From a checkpoint of a small transformer trained on Wikipedia.
Size: 8 heads of 32, 8.86M parameters.
Architecture: LayerNorm before each block, learned positions, no biases in attention or MLP, tied embeddings.
Training: a variant of Muon for these matrices, 2686 steps.
MLP neurons of a small language model. Each row is named by its layer, matrix (up: input weights) and neuron, and shows model dimensions 0-63. Each number is 128 + 24 x the weight over its row's rms, rounded and kept within 0 to 255.
After each neuron's rows, "fires on" lists the tokens most often at its 100 highest values on Wikipedia text that the model never trained on.

L3.up335 [126 149 118 107  83 131 123 100 131 160 151 104 159 126  96 127 124 153 106 180 135 134  65 150 146 143 122 144 119 147 110 168 105 134 115 121 114 113 122 115 111 151 118 106  77 126 106  81 136 105 143 114 157 139 133 106 172  94 112 132 112 169  96 125]
fires on: "s", "ats", "ors", "es", "at", "ers"

L3.up582 [ 96 139 126  85 138 142 121 148 170 135 145 137 137 143 136 160 140 101  84  85 126 139 176 128 117 128 123 132 150 126 171  70 116 117 137 110 143 139 124 135 131 218 103  93 141 144 118 148  79 126  76 143 117 148 123 121 133 142 108 141 117 117 131 110]
fires on: " s", " in", ".", "ass"

L2.up846 [177 159 156 111 146 123 132  96 169 174 143 110 112 124 107 162 148  99 148 108 121 123 111  81 115 132 112 129 136 159 214  95 128 122  84 123 176 127  85 174 122  94 112 135 138  99 120  86 109 142 157 158 123 140  99 120 135 116  36 139 171 136 118 147]
fires on: ":", "age", "-", "ation", "ath", "ince"

L3.up905 [ 76  98 158 116 136 166  88 120 189 153 125 126 112 112 115 119 163 112 163 126 165 133 107 144 109 125 123 157 114 135 147 173  92 126  99 148 129 152 144 106 115 141 146  87 100  96 162 103 139 146 144 110 156  94 153 105 137 138 123 107 192 109 133 107]
fires on: " ref", " re", "p", " role", " Time"

L5.up672 [121 128 174 163 122 150 107 128 160 122 158 151 165 123 102 166 128  62 122 146 108 106 135 105 125 138 143 113 139 161 108 150 142 124 138 141 105 136 112 132 132 167 107 154 142 124  69 129  91 135 144 122 135 115 143 131  70 142 143 105 142 129 111  76]
fires on: "ed", "M", "w", "y", "en", "-"

L3.up919 [ 98 168 139 103 137 181 119  92 140  66 145 152 112 155 129 143  89 135 123 142 141  87 159 105 102 168 115 151 156  85 110 116 151  99 135 128 101 141 147 136 127 153 105 135 131 114 135 153 131 177 109 124 140 113 126 111 128 109 139 135 175 166 135 133]
fires on: ".", "im", "′", "p", "re", "is"

L3.up272 [ 91 130 107 124 131  96 125 134 149 108 151  71 110 201 123 109  89 173 153 154 153 132 152 170 116 107 142 121  95 109 155 103 121 142 146 134 168 154 113 132 150 106 104  80 136 134 130  91 135 162 130  37 161 128 112 150 162 140 125 117  83 136 104 158]
fires on: "u", "and", "ab", "ev", "ov", "ff"

L5.up888 [136 169 123  96 124 128 115  85 118 118 144 103 153 131 148 118 124 116 161 121 117 150 121 145 118 161 135 138 169  99 123 112 134 107 119 141 151 155 134 123 125  91  81 111 148 127 116 144 155 132 173 144 148 108 114 116 131 120 121 108 123 127 119 155]
fires on: " J", " K", " R", " P", "at", "l"

L5.up517 [123 106 122 163 104  99 150 146 105 142 130 117 125 129  76 158 104 103  86 135 143  66 110 149 122 115 128 149 116 190 122 106 114 119 136 123 118 163  65 136 141  79 150 124 158 104 184 140 135 163 137 119 175 117 124 132 114 160 125 111 134  80 124 122]
fires on: " (", " trans"

L5.up49 [144  73 158 111 143 127  93 124 140 129 122 156  91 129 124 128 148 125 144  86 145  60  99 118 117 126 177 111 119 127 112 127 159 148 162 118 138 128 155 128 132 137 130 163 100 142 145 156 134 106  83  76 114  97 123 105 115 173 140 120  96 147 160  94]
fires on: " f", " m", " h", " sw", " bl"

L5.up272 [113 110 134  79  97 154 114 176 124 134 112  92  77 117 103 149 126 106 147 118 126 127 142 119  75 120 102 112 102 111 125 105  74 140 102 141 113 141 109 167 149 112 122 169 173 159 145  55 111 128 142 114 165 202 115 128 104 181 131 142 101 150 133  95]
fires on: "al", "lo", "ol", "oc", "ic", "c"

L2.up615 [184 163 103 132 116 148 142 123 168 144  92 101 134 108 136 152  98 157 121 103 105 193 122 104 100 112 112  86 103 140 144 125 114 169 141 140 105 134 152 145 146 126 140 110 101 123 120 112  91 159 156 144 165 106 113 164 143  96 139 113 130 116 133 132]
fires on: "ud", "adem", "g", "u", "ug", "ography"

L3.up841 [166 107 152 131 129  99 137 130 146 137 107 163 103 158 120 151 149 115 145 128 155  78 129 190 125  79  98 121 137 138 166 129 143  98 125 152 132 110 140 111 118 126 160 122  80 118 152 104 164  97 111 124 113 137 141 138 109 168 156  92 138 130 136 125]
fires on: "ly", ":", " –", " —", " -", " most"

L3.up322 [122 157 184 169 101  97 117 124 111 131 128 144 129 129 155 117 174 132 162 187 124 121 105 137 118 136 138 125 132 125 142 172 103 129 156 119 120  97 106 126 114 116 164 175 102 134 151  86 171 138 109 136 119 132  84 132 131 145 123 102  89 106 124 142]
fires on: "m", "am", "ron", "nd", "ific"

L5.up291 [141 129 123 129 126 146 153 110 150 119 106 176 149 129 135  87 141 106  97 122 117 139 119  80 168 178 151 125 114 134 137 148 136 128  74 163 108 131 111 140 134 158 101 129 154 133  82  84  85 138 110 110 175 153  86 119 106 141 121 123 124  76 142 158]
fires on: "anc", "au", "orn", "h", "en", "pec"

L5.up455 [158 123 125 104 106 130 149  96 140 147 179 182  73 143  86 130 132 136 131  83 117 141  90 119  90 125 125 119 188 135 127 131 114 152 125 118 134 129 134 104 125 157 124 100 114 116 136 126 147 116 133 161 172 143 125  89 126 128  93  93 177 121 148 104]
fires on: "p", "\n", "c", " such", "ol", "ing"

L5.up362 [155 121  96 142 104 113 171 125 122 126 115 129 154 109  78 180 130 155 142  74 115 122 102 139  94  69 171 149 124 145 174 145 123 106 148 196 134 115 117  66 121 146  95 109 114 144  90 108 109  90 122 134 112 165 134  96 130 130 130 145  93  93 126 136]
fires on: " the", "ing", "ed", " on", " in"

L3.up768 [105 114  99 121 141 129 107 121 130 143 133 127 122 134  89 139 140 126 133 152 106 110 110 140 131 142  83 133 172  89 145 105 113 124 149 123 140 119 152 153 108 138 121 128 111 136 100 148 136 135 129 152 150  82 120 106 108 168 169 128  79 145 116 159]
fires on: "'", " f", "ight", "et", "le", "ft"

L5.up218 [107 139 130 172 124 111 124 143 137 113 100  98 148 160  61 141 135 111 171 166 134 132 128 138 103 132 132  94 141 153 121 155 135 114 145 135 159 119 144 138 133 131 155  86 142 137  74 152 132 138 144 138 108 152 104 152 119 125 119 165 112 141  98 127]
fires on: " ext", " int", " Con", " con", " Med", " serv"

L2.up591 [118 147 106  97 171 124 172 132  99 134 141 141 122 135  62 138 171 195 143 144 130 166 102 162 109 149 148 140 126 139 177 155 127 121 134  86 137 133 118 136 142 108  95 114 120 154  79 104 139 112 137 111 152 142 162 114 138 121 116 130 105 154 120 131]
fires on: "ed", "e", "ing", " work", " serv", " le"

L2.up789 [119 136 130 126 153 132 162 122  53 131 109 149 103 155 136 152 153 136 120 142 176 107 121 175 159 163 132 180 127 162 132  99 113 122 127 170 111 148 155 130 136 146 116 139 121 144 161 141 123 129 138 109 174 117 139 128  95 145 140 145 150 107 132  90]
fires on: "e", "oy", "ord", "ay", "re", "att"

L2.up657 [111 148 147  90 121 132 119  82 151 111 104 135  97 148 100 129 108 153 145 124  96 125 102 146 147 140 101 138 152 128 166 104 116 138 109 104 148 153 102 157 127  81 116 151 142 157 149 112 152 105 102 135 155 141 152 115 127 138 125 132 143 126  98 133]
fires on: "ation", "-", "/", ":", " zone"

L2.up938 [146 161 145  94 108 104 130 154 106 143 101 148 114 143 115 144  89 126 102 152 122 118 161 170 147  92 116 144 150 128  83 146 149 167 127 125 118 107 124 130  97 178  88 109 132 137 159 129 103 121 167 144 116 118 137 117 150  85 145 146 107 155  97 118]
fires on: "ers", "s", " members", " people", "ister", "ution"

L2.up279 [147 170 179 110 119 105 131 143 128 107 119 142 174 170 110 171 150 154 117 123 110 129 124 114 114 146 167 129 114 104 140 154  79 161 117 133  94 137 111 118 139 160 125 130 167 120 104 114 133 101 114 117 172  91 128 153 130 179 189 116 154 111 140 120]
fires on: "en", "g", "is", "b", "ev", "v"

L3.up235 [187 138 169 172 146 122 173  93 165 141 129 138  94 204 116 107 119 151 116 117 131 120 124 113  94 146 131 135 116 134 143 106 101  99 118 131 130 123 127 128 107 110 123 122 140 121 119 141 121 150 128 100 137 150 135 156 132 127 121 149 129 129  92 143]
fires on: "r", "e", "it", "am", " |", "i"

L2.up59 [108  93 110 138 168 140  90 142 113 146 109 131 120 152 135 104  96 145 136 151 121 105  94  67 114 155 127  89 148 164 134 174 191 105 125 143 149 115 158 114 127 137 120 140  97 134 137 105 133 158 131 125 118  95 152 132 119 144  99 127 108 134 174 116]
fires on: " re", " director", "ft", " Mo", "ti", "ative"

L5.up710 [139 106 178 112 163 124  81 137 130 136 132 155 151 109 131 138 140 136 141 155 128 171 135 127  97 109 131 157 134 200 143 129 143 160 111  97 160  94  96 100 175 156 118 122 105 181  90 130  64 131 139  86 129 160 151 131 114 158 108 116 125  62 138 127]
fires on: "i", "en", "w", "ink", "ing"

L3.up25 [ 93  84 127 114 160 128 158 143 132 114 115 116 129 153 101 144 119 126  80 131 128  99 130 147 153 173  84 122 162  92 154 107 113 111  82 141  75 136 159 140 131 126 121 168 104 135 191 145 117 130 136 128 103 140 149 151  90 126 138 108 144 143 146 144]
fires on: "e", "c", "0", "er", "ord", "l"

L3.up491 [152 135 138 164 151 124  96 102  80 137 168 126  95 116 133 139 123 118 131 118 124 156 169 112 116 148 129 132 145 144 172 164 142 113 121 136 101 104 115 116 152 164 116 141 140 104 128 111  82 125 147 144 127 194 132  89 122 178  94 149  99 115 174 130]
fires on: "id", "it", "is", "m", "n", "od"

L3.up361 [167 120 144 132 159 138 119 122  87 152 163 150 150 120 103 123 134 129 125 129 125 132 108 123 110 127 142 147  69 113 134 112 112 137 124 152 119 127 141 150 130 135 150 140  78 157 110 112 135 118 130  93 117  93 127 129 175 174 112 148 100 129  98 134]
fires on: "em", "um", "om", "ri", "enn", "ax"

L2.up376 [128 153 136 121 159 132 113 131 128 145 120 164 124 154  91 121 155 134 109 137 111 120 156  96 154 131 139 120 141  75 113 130 135  82 133  99 134 123 171 126 145 149 100 156 132 124 199 148 137 146  89 119 117 161 135 145 126 166 212 124  82 108 179 147]
fires on: "o", " co", " Co", "ing", "c", "ar"

L2.up469 [118 165 137  93 118 102 125 108 123 160 128 143 135  96 132 116 128  89 147 139 154 167 158 129 135  82  76 147 101 114 112  76 120  69 121 155 159 159 119  99 152 117 115 147 130 126 102 149 105 149 135 161 124 114 110 166 148 117 142  91 154 109  80 136]
fires on: " ", " Q"

L3.up126 [123 148 181  91 110 160 129 126 114 161 142 133  97 132 100 165 136 115 120 128 139 123 157  98 126 145 126 110 118  88 168 127 143 145 120 144 123 171 115 121 123 138 185 108 112 101 166 150 176 116 124  91 131 130 132  93 112 125 168 178 119 142 154 129]
fires on: " pl", " sp", " p", " r"

L3.up477 [ 96 135 130 124 147 126 149 113  88 134 115 132 152 161 109 105 121 160 135 100 112 135 116 147 175  97 121  93 108 116 119 113  94 104 143 119 117 126 128 158 107 125  90 140  97 151 146 107 112 172 116  92 146 112 140 152 139 147 151 119 141 142 101 116]
fires on: "act", "ed", "ry", "le", "y", "ph"

L3.up284 [ 84 130 153  88 151 101  84 124 156 132 111  92 126 134 101 125 160 113 138 133  74 143  94 118 121 187  71  85 123 118 107 130 149  99 139 151  97 114 170 105  98 119 132 100 116 140 178 156 124 131 137 142 158 127 157 110 154 148 115 123 142 128 119 118]
fires on: "t", "i", "er", "2", "ing", "l"

L2.up79 [142 125  96 112 147  97 144 121 150 139 109 129 140 166  98 160  99 143 139 114 109 135 146 114 122 117  85 159 166 134 146 139 133 113 132 108 165 159 136 107 102 121 136 136 142 134 127  99 134 198 122 167 125 120 136  99 155 110 170 100 134  75 148 165]
fires on: "et", "ative", "atory", "ical", "edy", "ure"

L5.up504 [139 144 137 155 140 144 133  81 178 127  99 118 111 107 126 185  77 112 128 131 131 123 113  88 115 111 122 133 150 118  87 121 139 101 144 103 140 138  68 100 125 115  93  62 147 145 115 111 116 123 181  75 126 109 152 116  91 124  98 140 102 143 119 104]
fires on: "i", "at", "in", "c", "ent"

L3.up172 [114 124 126 125 116 141 111 147 118 136 111 113 112 113  96 111 135 112 125 146 111 128 112 177  97 151 136 181 122 157 132 132 127 107 127 154 101 131 166 140 129 139 143  98 164 145  60 176 104 122 123 122 131 173  66 141 128 156 127 130 108 131 125 163]
fires on: "an", " med", "ob", " int", " Med"

L3.up428 [129 144 119 142 190 111 143 109 124 118 135 144 208 146 120 131 131 135 132  97 135 133 148 126  80 108 142 145 146 169 156 162 136 117  99 143  91 146 112  98 113  72 137  55 138 114 142 108  97  86 159  98 161  94 115 109 109 138 133 147 132 133 134  91]
fires on: "r", "ey", "y", "é", " Er"

L2.up487 [ 78 128  91 147 110 161 173  97 139 134  82  85 113  92 110 129 152 142 123 152  91 200 108 141  88 142 166 122 149 131 162 151  75 128 113 150 128 120 139 183 144 124 116 117 120 144 132 124 118 158 121 153 145 155 148 133 135 121  87 121 108 142 115 140]
fires on: "or", "em", "ed", "ect", "ement", "re"

L5.up277 [120 129 142 120 126 101 107 100 114 108 113 137 125 124 115 108 121  83 136 133 113 144 143 111 133 126 131 134 149  99 117  95 123 173 150 143 126 158  96 138 105 150 110 135 172 128 125 147 119 152 136 173 156  86 143  88 116 106 151 140 153 129 145 150]
fires on: "ul", " p", "re", "ir", ":", "im"

L3.up740 [128 133 138 121 104 173 110 121 136  78 120 127 102  84 152 117 113 136 142 102 147 107 103 127 103 156 141 139 138  99 129 140  69 149 137 112 147  83 140 126 138 108 100 119 122 158 141 139  93 126 148 101 113 177 200 150 141 190 107 127 143 137 134 151]
fires on: "H", " km", "C", "50", "/", " kg"

L2.up743 [151 145 122 142 132 150 140 116 151 135  93 145 111 111 149 104 151 182 119 142  90 118 156 115  99 105 118 112 120 140 105 113  96 119 104 140 138 144 120 151 149 162 135 131 147 134  88 146 163 143 119 119 106 157 128 142 130 131 104 127 132 171 102 102]
fires on: " |", " l", ";"

L3.up445 [108 105 133 146 133 130 131 127 104 173 144 122 141 139 148 118 139 172 133 129 144 109 143  75 161 125 124 135 134 158 138 139  96 106  64 120 115 122 131 147 166 144 146 102  99 134  87 115 107 118  77 136 114 131 109 145 129 160 136 138 156 113 161 116]
fires on: " F", " Di", "ince", "ri", "av", "r"

L3.up334 [109  97 156 162 167 120 143 132  88 147 137 139 104  64 117 111 155 150 122 138 141 172  92 150  70 175  93 148 150  89 127 154 101 173 160 146 143 135 107 104 118 136 109 100 102  82 141 131 124 122 122 102 143 150  94 118  94  87 116 108 114  65 149 118]
fires on: "ing", "p", "ter", "ap", "ad", "c"

L2.up397 [155 113 114  84 146 141 105 124 120 158  82 137 125 153 116 127 137 100 185 174 185 151 169 114 149 115 110 129 124 152 138 116 138 132 127 103 123 129 122 185  98 157 107 149 121 165 110 118 152 128 128 127 138 154 144 124 110  89 147 122 143 141 127 119]
fires on: "ers", "ed", "ent", "ors", "20"

L2.up699 [189 137 122 120 138 146 103 129 164  87 120 155 115 152 126 153 121 175 129 131 101 103 135 134 114 138 103 127 103  90 128  98 136 147 104  96 148 101 117 143 136 130 120 126 146 151 120  99 144 139 144  91 142 102 143 130 143 146 151  77 160  71 125 128]
fires on: "g", "ch", "v", "d", "iment"

L2.up746 [126 143 165 156 122 130  93 134 125 162 133 140 161 154 154 134 125  94 145  86 124 142 139 122 105  95 130 135 103 144 113 125 123 161 143 116 109 155  83 166 141 131 107 115 154  83 125 145  58  98 130  91 160 157 103 146 165 170 152 178  96  82 204 104]
fires on: "k", "K", " War", "m", "act"

L2.up409 [159 123 138 121 146 163 143  85 126 123 123 146 102 139  93  89 114 124  97 136 136 137 148 125 126  95 127 115 164  95 149 119 130 134 162 102  98 100 142 100 120 155 149 145 169 163 132 174 129 169 119 110 108  90 104 115  94 157 131 132 143 122  94  99]
fires on: "et", "A", "ine", "all", "I", "ad"

L5.up881 [145 141 104 100 119 125 126 124 103  85 150 151 152 133 167  98 142 109  90 100  83 135  92 110 157 114 124 140 140  87 147 156 116  91 150 139 116 175 102 138 127 105 103 107 155 143 122 133 119 119 145 116  75 142  77 138 113  93 101 169 119 160 148 162]
fires on: "8", "7", "h", "le", "6", "z"

L3.up565 [ 96 133 147 111 106 112 107 132 132 142 170 119 169 131 106 166 142 145 141 150 139 118 118 141 110 116  88  85 176 130 139 153 106 100 117 131 105  79 140 165 109 112  77 143 148 134  71 135 188 173 137 137 129 135 140 141  94 165 145 203 132 106 127 165]
fires on: "ly", "ing", "ft", "est", "ally", " very"

L5.up924 [144 127 153 131  95 133 128 134 125 117 153 107 115 115 138 151 141 100 160  82 132 121 117 165 111 136 126 174 129  98 135 116 104  99  90 115  92 163 145 132 147 111 144  76 151 174 127 136 139 128 135 102 137 173 113  88 102 105 131 125 136 124 120 100]
fires on: "c", "l", "w", "al", "ic", "ard"

L3.up910 [145 137 154 140 128 124 117 119 105  92 119 154 133 166 149 141 108 149 112 133 137 132 200 137 142 141 103 143 113 102 150 132 139 105 127 166 146 135 155 113 125 108 127 123 133 108 164 138 128 163 156 122 116 107 135 118 167 139  76 111 152 120 103 126]
fires on: "os", "°", "op", "as", "ae", "od"

L3.up994 [100 121 125  96 136 123 162 146  93 101 128 159 138 120 109 152 138 134 150 128 115  94 115 133 106 125 118 129 129  99 116 122 156  89 160 142 116 104 164 147 139  83  61 110 120 197 110 110 113 136 122  89 139 162 112 129 102  97 123 145 152 124 145 156]
fires on: "p", "0", "st", "1", "th", "6"

L5.up606 [129 151 142  95 178 138 145 130 101  99 134 153 116 144 129 117 111 159 114 181 135 124 198 150 104 154 122  86 117 145 140 134  83  71  97 116 127  98 127 144 180 153 102 120 108 141 140 148 167 130 126 121 137 155 113 134 113 109 111  99 135 122 145 125]
fires on: ",", " |", "'", ")", "–"

L2.up992 [118 101  84 182 137 134 123 145 129 117 120 137 105 141 112 118 146 137 123  98 120 120 130 153 194 141 120  79 137 106 163 124 149  96 122 160 125  98 159 104 129  98 101 154 128 126 144 110 157 139  64  69 137 147 117 157 170 151 110  84 101 117 100  64]
fires on: "ev", " ev", " dev", "akes", " taken", "aged"

L3.up795 [131 136 152 131 143 108 158  99 134  80 128 114 145 106 166 151  88  85 168 117  83 135 164 108 110 124 142 130 143 107 120 134 171  93 121 123 117 170  82 157 121 151 145 117 124  98 132 136 128 127 113 155 124 140 138 129 121  86 146 137 160 121 147  87]
fires on: " p", " |", "le", "ubl", "sc"

L3.up229 [151 113  50  80 152  79 136 111 141 113 118  92 166  84 108  83  96  87 132 148 139 140 141 123 141 105  81 129 147 131 148 126  89 156 150 129 128 133 107 156 107 148 140 150 138 135 135 145 133  98 145  86 106 130 128 125 161 153 122 115 134 136 141  92]
fires on: "ent", "enn", "anc", "ult", "ust"

L5.up445 [168  70 128 144 133 137 147 124 147 123 147 137 153 142 126 144 134 130 141 115 109 112 144 105 135 150 102 121  90 157 149 132 142  89 106 109  80 141 113 137 203 102 141 176 148 140 135 105 118 107 129 112  82 144 127  62 108 137 107 109 144 145 121 148]
fires on: " /", " (", "-", " •", "+"

L3.up662 [124 112 153 181 114 155 117 111 150 132 109  88 102 151 130 113 172 114 118 122 107 144 124 114 153 134 132 104 141 131 153 123 103 137 115  81 140 195 105 176 134 119 148  98 125 152 125 189 129 125 133  91 132  94  89  98 126 138 153 121 130 144 126 109]
fires on: "\"", ":", " by", "."

L5.up65 [ 99 107 114 136 141  95 150 103 140 166 110 129 119 148 133 148  67 153 134 136 139 123 121 128 125 164 154 128 157 122 143 137 133 134 134 129 136 118 150 131 100 135 147 144 140 143 107 167 183 118  85 104 106 135 125 111 174  84 157 103 138 164  93 124]
fires on: " Wh", "em", "Wh", " wh", "h", " inst"

L5.up248 [133 131  98 145 147 127 125 116 120 134 135 137 141 130  87 108 151 100 125 105 104 132 155 159 123 145 130 136 149  93 113 130 101  89  90 112 135 112 119 120 119 146 122 160 129 134 182 112 139 117  71 129  85 114 145 152  93 132 123 139 127 113 137 110]
fires on: ",", "he", " inter", "f", " he", " se"

L2.up113 [132 143 165 150 123 130 153 125 131 143 106 113 112  96 146 129 155 162 110 105 128 121  86 135 105 129 115 166 145 141  85 115 122 113 113 114 110 138 148 159 144 147  86 111 101 135 141 122 116 160 166 105 135 147 136 131 163 120  82  94 169 150 140 170]
fires on: "ed", "es", "e", "s", "or"

L3.up581 [119 133 140 182 127 152 102 136 121 116 111 137 118 124 114 111 128 128 132 149 128 123 138 184 124 162 153 151 115 158 178 174 185 155 134 115 138 149 137 134 150 154 147 120 131 140 101  97 150  49  87 121 141 140 110  84 136 123 147 133 125 162 153 122]
fires on: "f", "\n ", " ext", " inf", " repl", "af"

L3.up614 [103 114 137 219 147 146 126  93  96 152 106 108 115 107 124 135  91 138 110 156 184 106 124 120 131 114 105 124  94  94 109 166  73 125 114 108 130 184 149 121  92 151 129 124 116 142 138 115 169 106 140 109 132 116 135 119 189 146 129 123 117 156 119 131]
fires on: "h", "ur", " with", "em", "um", "z"

L2.up312 [123 153 117 147 153 160 124 138 127 144 119 139 174 103 118 140  76 109 127 163 109 158 117 121 105 125 129 107 159 121 105 102 138 156 140 143 131 182 144 157 115  93 127 101  81 148 163 145 126 121 127  93 156 110 149 174 176 111 109 136 134 133 132  90]
fires on: "in", "o", " in", "ose", "inc"

L3.up617 [139  91 123 117 129  90 121 133  97 136 119  78 166 109 160 147 111  85 161  97  95 144 153 140 152 105 143 135 158 105 190 134  97 108  93 190 117 129 126 154 111 139 125 117 144 122 113  98  69  90 154  90 135 161 128 115 113 169 114  86 126 126 111 109]
fires on: "p", "ust", "anc", "ost", "est"

L2.up106 [ 90 137 160 103 142  95 112 103 136 120 132 113  69 143 130 182 130  97 111 123 104 174 115 147 132  89 133 139 145 112 115 135 106 116 103 180 144 116 160 131 113 110 160  83 101 111 171 120  94 112 133 127  80 156 137 167 148 139 153 121 106 131 157 154]
fires on: ":", ".", " –", "...", "\","

L5.up8 [120 163 147 112 103 142 139 132 152 145  99  71 128 134 125 147 151 123 124 120 146  78 109  95 118 112 139 157 119 112 128 145 135 129 147 124 132 128 150 137 159 124  99 124  80 167  92  98 124 141 103  88 170 142 136 101  87  98 146 113 114 150  92 185]
fires on: "or", "ed", "er", "al", "k", " example"

L5.up314 [136 143 160 101  91 119 110 124 121 136 112 138 111 137 120 122  95 129 172 149  95  91 135 107 118 141 140 129 116 118 145 134 133  81 149 113 102 150 114 126 158 124 128 157 128  88 116 153 115 123 116 132 134 195 116 161  95  86 143 128 137 131  99 124]
fires on: "im", "um", "m", "or", "ri", "ov"

L5.up932 [144 118 116 170 154 116 164 132 118 149 121 139 162 156 163 114 137  93 141 133 121 137 147 111 136 120 119 119 149 140 102 138 118 136 131 109 172 152 129 103 150  96  91 118 108 122 161 111 109 168 143 122 136 121 149 117 114 162 154 138 129 153  93 145]
fires on: ".", " ", "ed", "re", "le", " \""

L2.up844 [146 108 129 181 124  95 127 136 137 144 121 166 120 106 115 141 122  92 129 126 173 122  97  97  88  99 110 113  99 118 149 163 102 133 114 102 188 154 109 113 122 151 155 150 149 173 121  94 140 170 133  98 163  98 130 111 112 126 114 143 112 113 126 135]
fires on: " le", "et", " went", "un", " spe", " bre"

L5.up999 [129 111 143  95 158  84 129 145  98 139 148 111 137 134 107 114 110 115  87  97  96 110 132 140 138 172 100 174 196  98 151 113 130 127 122 155 112 165 125 160 149 124 117 106 166 137 115 158 117  88  93 112 119 108 159  95 114 155 128  92 119 131 122 142]
fires on: " in", ".", " h", " st"

L3.up723 [ 95 134 112 128 125 123 140 125 122 122  95 107 125 134 129 136 112 121 103 134 147 102 135 145  89 110 120  87 122 116 149 142  98 123 117 131 114 121  76 156 123 125 162 119 170 116 130 128 110 139 114  88 169  77 102 132 123 120 113 136 111  94 117 130]
fires on: "st", "t", "it", " train", "rit", "ank"

L2.up934 [146 143 101 136 122 132 120  84 142 108 156 146 129 107 121 113 177 160 127 121 108 122 168 146  89 138  97 118 143 122 138 120 129 128 115 123 112  98 108  89  94  79 158 133 105 118 134 142 130 145 104 111 141 156 160  77 127 144 114 144 126 111 144 112]
fires on: "d", "od", "ond", "id", "or", "ad"

L2.up459 [160 130 106  95 162 132 128 138 128 105  67 188 160 150  98 141 122  89 127 109 135 132  97  91 126 137 125 121 137 150 132  89 123 118 145  83 162 116 165 109 112 153 149 123 147  88 132 117 124 131 130  98 101 163 138 135 103 160 136  87 154 155 139 166]
fires on: "ell", "ll", "s", "in", "n", "ells"

L3.up600 [168 132 146 139 130 126 124 104  99 120 132 160 139 162  99 134 131 134 127 138 135 121 119 144  95 135 122  93 152 121 165 148 146 117 110 117 128 136 153 130 118 115 143 140 103 111 145 112 165 148 119 134 157 117 153 165 134 132 139 162 125  94 138 123]
fires on: "ing", "ively", "ce", "raw", "ly", "ight"

L2.up461 [ 86 146 135 129  81 194 131  77 155  96 102 113 129 147  92 110 157 139 154 140 103 126 101 123 125 128 146  98 171  94 152 137 140 152 131 107 165 166  87 136 124 114 131 104 179 143 150 138 140 117 136 103 131 126 152 137 197 136 129  96 164  82 118 165]
fires on: ".", " Album", "ook", ":", "/", " chart"

L2.up997 [158 130 145 153  78 124 173 140  75 126 124 160 109 117  96 124 187 151 126 104 160 109 136 110 113 136 122 137 170 182 126 138  91 154  80 112 128 106  93  73 133  91 147 141 124 135 111 125 118 129 139 120 129 147 118 121 134 143 143 156 131 137 116  94]
fires on: "r", "ag", "ri", " reg", "ad", " rev"

L3.up779 [104 100 158 123 126 138 163 106  99 115 112 177  91 109 156 142 113 188 157 150 138 117  80 131 110 129 137 174 127 133 155 161 130 151 143 124 111 116 132 122 164 149  79 139 156 153 167  98 149 122 123  85 135 121 119 148 124 118 122 125 109 104 127 112]
fires on: "b", "aff", "ob", "ism", "ach", " appro"